{
  "activation": "swiglu",
  "positions": "rope",
  "bias": "none",
  "tie_embeddings": false,
  "init_std_o": 0.0,
  "lr_mult_down": 1.5,
  "beta1": 0.9,
  "warmup_steps": 200,
  "decay_fraction": 1.0,
  "final_lr_fraction": 0.0,
  "seq_len": 256,
  "train_tokens": 488700000,
  "dataset": "wikipedia_en"
}
MLP neurons of a small language model. Each row is named by its layer, matrix (gate and up: input weights) and neuron, and shows model dimensions 80-143. Each number is 50 + 15 x the weight over its row's rms, rounded and kept within 0 to 99. A neuron's up and down rows have the sign that makes its largest values positive.
Before each neuron's rows, "fires on" lists the tokens most often at its 100 highest values on Wikipedia text that the model never trained on. A number after a token or word is its count.

fires on: "are" 20, "riv" 13, "m" 8, "rem" 8, "t" 8, "se" 5
L6.gate136:74 56 44 34 49 46 54 33 76 36 58 48 82 22 42 40 63 16 36 52 62 58 60 57 26 51 77 61 37 57 53 36 44 49 46 31 28 30 68 58 26 57 42 58 56 27 75 53 34 47 68 64 58 55 49 43 55 55 43 46 67 56 58 63
L6.up136:58 41 41 81 57 56 45 39 73 51 50 30 60 58 47 30 42 45 44 51 49 36 57 34 89 19 35 52 46 69 64 45 69 34 52 62 20 58 46 30 47 37 48 67 16 53 48 66 34 25 59 50 44 56 70 71 56 59 56 26 43 87 59 32

fires on: "i" 50, "\n\n" 28, "ic" 11
L6.gate445:76 57 84 62 72 41 56 43 48 47 59 43 66 30 46 61 78 37 41 41 45 81 34 20 55 66 72 44 42 52 53 30 48 37 39 42 43 51 50 48 47 53 59 34 37 27 37 78 88 31 44 57 36 43 65 43 71 75 67 31 75 49 34 69
L6.up445:64 42 58 34 58 67 68 34 36 47 45 30 36 53 71 59 40 54 45 44 31 39 32 71 56 53 84 30 60 51 44 61 60 42 59 52 31 30 94 74 60 37 60 42 43 35 67 44 50 44 45 45 64 38 76 54 41 79 43 51 89 77 39 38

fires on: "ov" 13, "ot" 12, "is" 10, "ine " 6, "it" 5, "ine" 5
L6.gate417:39 76 33 71 58 67 63 41 51 22 55 28 52 67 44 54 57 56 56 69 57 34 55 38 45 64 44 33 63 71 65 00 66 65 56 59 47 41 34 59 46 51 42 65 53 49 68 55 34 32 65 54 45 62 48 66 55 27 34 41 60 60 44 52
L6.up417:60 40 52 19 43 85 88 36 52 50 49 36 31 53 73 72 81 18 32 41 30 42 47 34 59 52 55 61 36 34 35 49 65 28 52 62 33 41 33 54 51 30 39 47 82 50 49 39 53 43 61 48 55 48 40 33 77 60 64 30 54 52 36 45

fires on: "is " 19, "es" 9, "was " 9, "for" 9, "ed " 8, "pe" 5
L6.gate121:69 26 57 30 46 54 49 52 30 22 62 42 46 50 40 54 19 38 64 89 50 46 40 61 47 29 47 80 40 58 64 20 27 35 76 65 71 39 53 62 39 54 46 48 38 79 60 47 51 59 51 55 52 71 46 46 58 27 66 38 56 55 31 48
L6.up121:41 53 42 58 40 40 55 60 42 51 69 63 56 59 59 41 66 30 23 61 54 52 26 44 32 67 42 57 25 60 56 51 62 52 67 16 32 56 45 49 51 42 51 38 32 58 70 52 43 58 24 72 23 65 67 63 54 76 33 50 45 39 66 34

fires on: "of " 30, "c" 11, "r" 9, "th" 7, "h" 6, "l" 5
L6.gate165:30 53 52 79 36 48 31 32 63 73 72 29 52 68 68 27 69 74 59 47 58 51 62 53 70 64 59 55 60 90 52 58 61 44 68 44 43 68 51 71 34 33 51 55 73 36 47 64 55 49 74 69 42 42 56 40 26 56 42 34 41 21 54 48
L6.up165:67 57 56 47 43 27 42 58 59 52 61 62 57 64 61 69 63 55 62 57 64 23 48 65 72 69 39 54 55 46 65 63 28 61 51 48 68 20 51 23 55 45 35 34 64 44 40 38 37 38 58 92 64 41 13 21 43 36 44 46 51 44 50 55

fires on: "ine " 16, "ic" 10, "les " 10, "es" 10, "is" 9, "ic " 7
L3.gate414:42 72 61 39 73 32 58 30 42 47 59 20 57 67 52 46 54 47 72 61 64 54 59 45 51 40 61 64 46 58 95 46 57 83 60 40 69 39 59 60 33 30 81 59 33 57 40 49 33 49 66 30 67 56 56 49 20 60 28 29 54 53 72 49
L3.up414:74 37 69 29 51 73 71 28 40 52 33 44 84 64 54 46 52 62 64 54 55 39 52 36 50 65 43 32 62 64 50 34 73 54 43 27 36 48 43 41 63 59 41 59 63 39 58 57 60 54 60 53 42 32 50 28 31 56 59 36 40 50 30 53

fires on: "\n\n" 32, "h" 9, "y" 6, "| " 6, "le " 5
L5.gate18:43 60 64 60 68 94 68 42 51 44 50 30 54 57 50 59 58 52 54 55 18 44 70 51 10 62 49 99 48 44 56 49 43 42 81 52 72 35 75 57 47 75 18 53 86 51 42 36 52 21 60 54 65 56 57 60 45 71 45 48 65 68 42 20
L5.up18:47 67 33 42 45 73 62 28 39 45 43 59 56 71 53 21 33 71 48 46 51 31 65 39 49 63 41 54 55 80 40 42 22 44 47 48 67 35 27 60 46 43 34 31 37 38 53 48 75 58 55 48 64 40 29 45 23 68 42 43 38 67 46 60

fires on: "'" 69, "a " 15, "an " 6
L3.gate33:55 53 32 43 49 42 61 41 30 54 52 37 45 48 48 48 78 55 58 47 62 42 63 38 53 64 58 51 80 51 58 55 35 58 36 57 56 40 74 54 35 62 29 56 21 39 52 05 44 37 54 52 67 41 45 59 59 42 22 48 48 48 31 50
L3.up33:59 37 72 59 45 49 71 41 53 29 73 77 31 63 32 54 43 68 53 59 66 40 49 43 78 49 43 65 73 50 50 80 53 74 59 54 28 50 62 48 51 55 51 62 51 61 53 42 47 41 59 63 48 83 60 43 33 47 77 58 50 45 12 49

fires on: "i" 43, "e" 20, "th" 8, "or" 8, "ey " 6, "ir " 4
L4.gate559:45 45 15 24 69 49 41 12 27 63 30 53 57 34 70 54 46 38 44 54 42 12 59 74 67 52 50 55 48 77 57 52 28 60 30 28 49 34 44 76 77 53 30 41 48 58 55 63 64 24 27 50 64 56 64 53 70 52 30 41 32 57 60 26
L4.up559:48 54 44 19 64 33 51 71 29 18 45 61 35 45 60 51 47 73 51 55 46 57 50 19 49 79 50 66 34 48 45 57 57 55 30 26 26 75 26 41 37 33 52 09 26 52 35 67 54 67 35 48 56 51 48 60 44 64 55 34 60 28 37 41

fires on: "- " 75, " " 12, "\n\n" 8
L3.gate374:62 39 67 52 38 83 55 58 65 55 41 65 58 59 38 45 37 52 45 46 47 67 67 43 44 67 47 38 59 46 49 49 35 24 50 49 51 50 57 37 22 74 64 65 74 42 51 51 74 56 55 65 60 35 57 34 45 64 16 68 51 45 21 56
L3.up374:49 68 48 27 49 81 59 33 35 46 23 68 41 39 42 65 36 62 50 32 20 61 47 59 34 63 57 61 54 64 22 70 39 46 64 46 44 54 38 51 54 48 58 40 50 28 50 60 47 24 47 59 77 26 62 62 48 66 45 53 49 58 44 45

fires on: "'" 99
L6.gate201:53 34 59 44 55 60 35 54 35 59 48 52 52 69 63 39 46 56 58 47 43 43 52 62 68 60 62 67 46 43 71 55 46 57 32 67 55 49 69 36 14 37 45 26 20 18 67 25 59 58 55 51 58 69 67 42 49 46 55 33 43 16 31 70
L6.up201:97 61 60 75 40 22 40 74 48 43 74 62 40 35 31 72 48 45 36 40 46 33 27 43 57 69 38 65 68 36 71 94 53 54 40 50 37 54 26 36 77 61 50 46 53 30 52 84 38 59 55 40 34 58 50 74 25 42 51 42 41 19 57 51

fires on: "(" 27, "ri" 25, "- " 13, "er" 9, "l" 6, "\n\n" 5
L3.gate393:50 43 56 59 33 52 50 13 47 56 44 65 30 36 78 52 43 00 51 54 65 54 41 74 38 45 64 48 58 35 33 58 30 44 52 33 40 59 70 31 29 75 73 38 59 70 82 49 53 41 29 59 68 42 71 48 51 60 48 63 31 66 30 66
L3.up393:59 77 50 31 43 65 36 34 47 62 67 60 50 40 33 56 46 25 43 55 64 63 47 88 63 55 30 30 59 51 45 53 24 10 53 34 49 64 47 38 36 46 60 53 67 42 80 65 50 33 43 50 64 47 54 66 52 63 21 41 38 43 46 41

fires on: "th" 15, "G" 10, "n" 9, "B" 7, "e" 6, "and " 6
L7.gate106:28 39 56 39 73 71 49 50 28 48 49 56 64 45 69 71 42 18 37 57 61 34 43 60 56 61 62 51 56 67 55 60 28 73 50 65 36 31 48 50 61 87 63 48 46 58 34 38 35 31 38 47 57 49 39 41 61 46 48 61 29 81 42 84
L7.up106:52 39 60 41 62 65 12 63 43 31 78 42 51 34 56 57 81 53 73 45 42 39 39 41 54 43 46 63 47 58 34 54 37 39 59 54 42 49 69 59 55 52 55 32 30 34 43 79 77 51 38 47 54 45 75 76 80 57 49 12 45 56 43 72

fires on: "di" 12, "ed " 11, "ot" 11, " " 9, "ent " 8
L7.gate484:69 22 41 16 60 68 83 65 35 44 48 70 39 57 56 25 25 50 33 26 66 48 35 45 61 32 26 36 46 53 69 36 79 46 59 52 49 67 64 54 38 66 53 45 69 59 38 75 55 46 54 49 57 41 73 60 43 45 31 50 62 47 22 75
L7.up484:77 41 53 56 67 44 49 28 33 52 54 45 69 56 59 68 43 78 69 50 36 61 66 67 60 57 60 45 39 87 66 53 75 31 34 52 41 51 54 29 56 53 58 60 53 40 59 56 70 57 57 60 64 22 56 57 50 53 36 33 39 40 57 47

fires on: "al" 36, "is" 15, "an" 13, "l" 9, "ess" 6, "ug" 4
L4.gate323:53 42 41 42 72 28 42 59 51 61 57 50 59 55 90 44 36 16 82 46 29 57 42 43 28 69 67 39 38 38 36 55 14 41 45 60 38 51 49 42 51 41 45 27 43 37 53 43 33 28 18 53 56 49 33 37 34 59 48 34 58 83 56 46
L4.up323:28 53 47 68 65 31 49 53 70 50 61 44 49 53 72 62 40 51 58 24 22 34 65 43 37 79 40 55 56 62 51 86 40 47 60 42 71 80 46 48 79 84 46 52 62 65 41 30 55 30 47 51 34 46 62 41 42 50 37 36 78 47 12 37

fires on: "\n\n" 51, "s " 20, "as " 9, ": " 6, "l " 4, "th " 4
L4.gate24:47 47 52 55 60 33 68 44 64 22 49 69 50 35 61 43 42 22 80 59 77 44 82 36 70 52 53 53 47 71 53 51 32 48 62 57 58 48 82 24 36 63 57 24 48 69 33 60 57 38 71 34 73 60 75 39 32 26 58 50 43 62 59 72
L4.up24:53 39 37 59 50 52 47 65 46 54 57 45 45 62 52 46 58 35 96 41 22 69 40 60 31 57 50 58 56 19 36 65 41 25 30 58 58 48 37 53 62 60 34 73 55 37 25 50 45 50 61 46 39 52 53 87 54 20 35 25 65 59 32 61

fires on: "of " 17, "al " 17, "ame " 15, "ical " 12, "ial " 7, "r" 5
L5.gate121:29 64 50 24 42 55 45 34 31 69 47 62 67 76 64 29 71 66 49 40 39 44 41 67 43 57 65 51 32 67 36 22 50 63 63 62 29 47 41 64 59 51 97 60 48 52 55 52 48 35 62 54 48 52 76 46 55 35 76 50 61 31 48 44
L5.up121:87 44 45 47 43 44 57 49 53 51 36 58 58 54 58 63 84 64 74 35 57 62 36 70 55 82 53 30 52 39 68 62 49 46 44 55 57 68 36 46 37 58 48 39 68 50 54 22 56 40 49 59 39 50 62 47 53 62 37 76 38 65 51 33

fires on: "b" 29, "ever" 13, "of " 10, "on" 9, "our" 7, "t " 5
L3.gate525:37 57 33 63 65 54 25 57 31 53 53 31 44 60 45 27 62 38 47 63 67 47 40 58 47 47 47 30 42 42 53 68 37 43 55 63 60 37 45 59 19 72 44 81 23 19 38 37 64 50 54 58 39 27 72 57 53 51 53 75 59 65 63 50
L3.up525:45 54 09 35 47 35 67 33 47 39 32 34 55 46 22 34 48 70 46 63 63 75 55 42 55 53 52 31 51 53 52 56 33 40 64 31 70 64 27 21 46 38 69 44 47 61 51 56 47 40 32 40 56 69 47 43 30 74 70 55 32 14 46 50

fires on: ": " 72, "is" 7
L7.gate38:20 40 62 69 34 34 43 39 71 55 53 77 46 64 58 60 42 57 67 39 77 45 58 46 30 48 47 48 69 56 68 52 34 39 73 53 69 65 46 35 77 41 52 36 56 45 44 67 48 53 84 41 57 71 62 83 50 21 27 54 51 62 63 59
L7.up38:44 57 31 55 40 34 45 76 78 46 44 49 68 66 79 45 27 52 64 53 50 43 55 54 49 45 48 46 48 51 65 42 65 35 60 39 52 58 59 47 37 58 27 66 83 48 34 49 42 39 31 23 25 56 65 51 51 19 47 46 78 30 56 70

fires on: "on" 33, " " 11, "e" 6, "in " 5
L3.gate327:15 52 53 67 26 59 53 44 58 55 51 23 44 49 29 40 49 60 34 44 60 29 60 39 51 64 36 31 33 65 49 63 33 71 65 62 42 37 69 31 35 38 74 36 48 46 52 47 52 29 72 74 55 44 42 59 45 51 41 68 40 70 50 74
L3.up327:51 51 24 28 44 58 57 35 49 68 52 41 36 42 11 65 41 60 51 40 57 43 28 38 31 70 42 57 59 76 33 58 22 76 55 40 51 71 49 51 25 48 51 45 31 62 35 37 75 45 49 20 71 51 56 57 64 52 76 51 60 76 42 58

fires on: "e" 26, "ic" 16, "tit" 12, "per" 5, "ec" 5, "its " 4
L5.gate462:54 45 12 73 58 42 60 58 71 40 32 27 50 50 71 56 53 55 55 59 44 56 38 47 45 52 29 59 30 74 52 71 16 61 47 59 55 63 29 59 45 64 44 56 36 30 54 25 37 31 61 27 45 71 55 61 62 22 32 46 53 43 52 56
L5.up462:62 55 47 72 57 64 07 55 45 66 56 54 50 37 54 42 41 41 51 62 58 45 62 69 47 40 52 58 37 45 13 46 25 45 47 43 54 73 35 63 44 51 51 79 66 40 46 81 58 60 31 51 64 47 24 50 46 48 37 52 59 45 33 33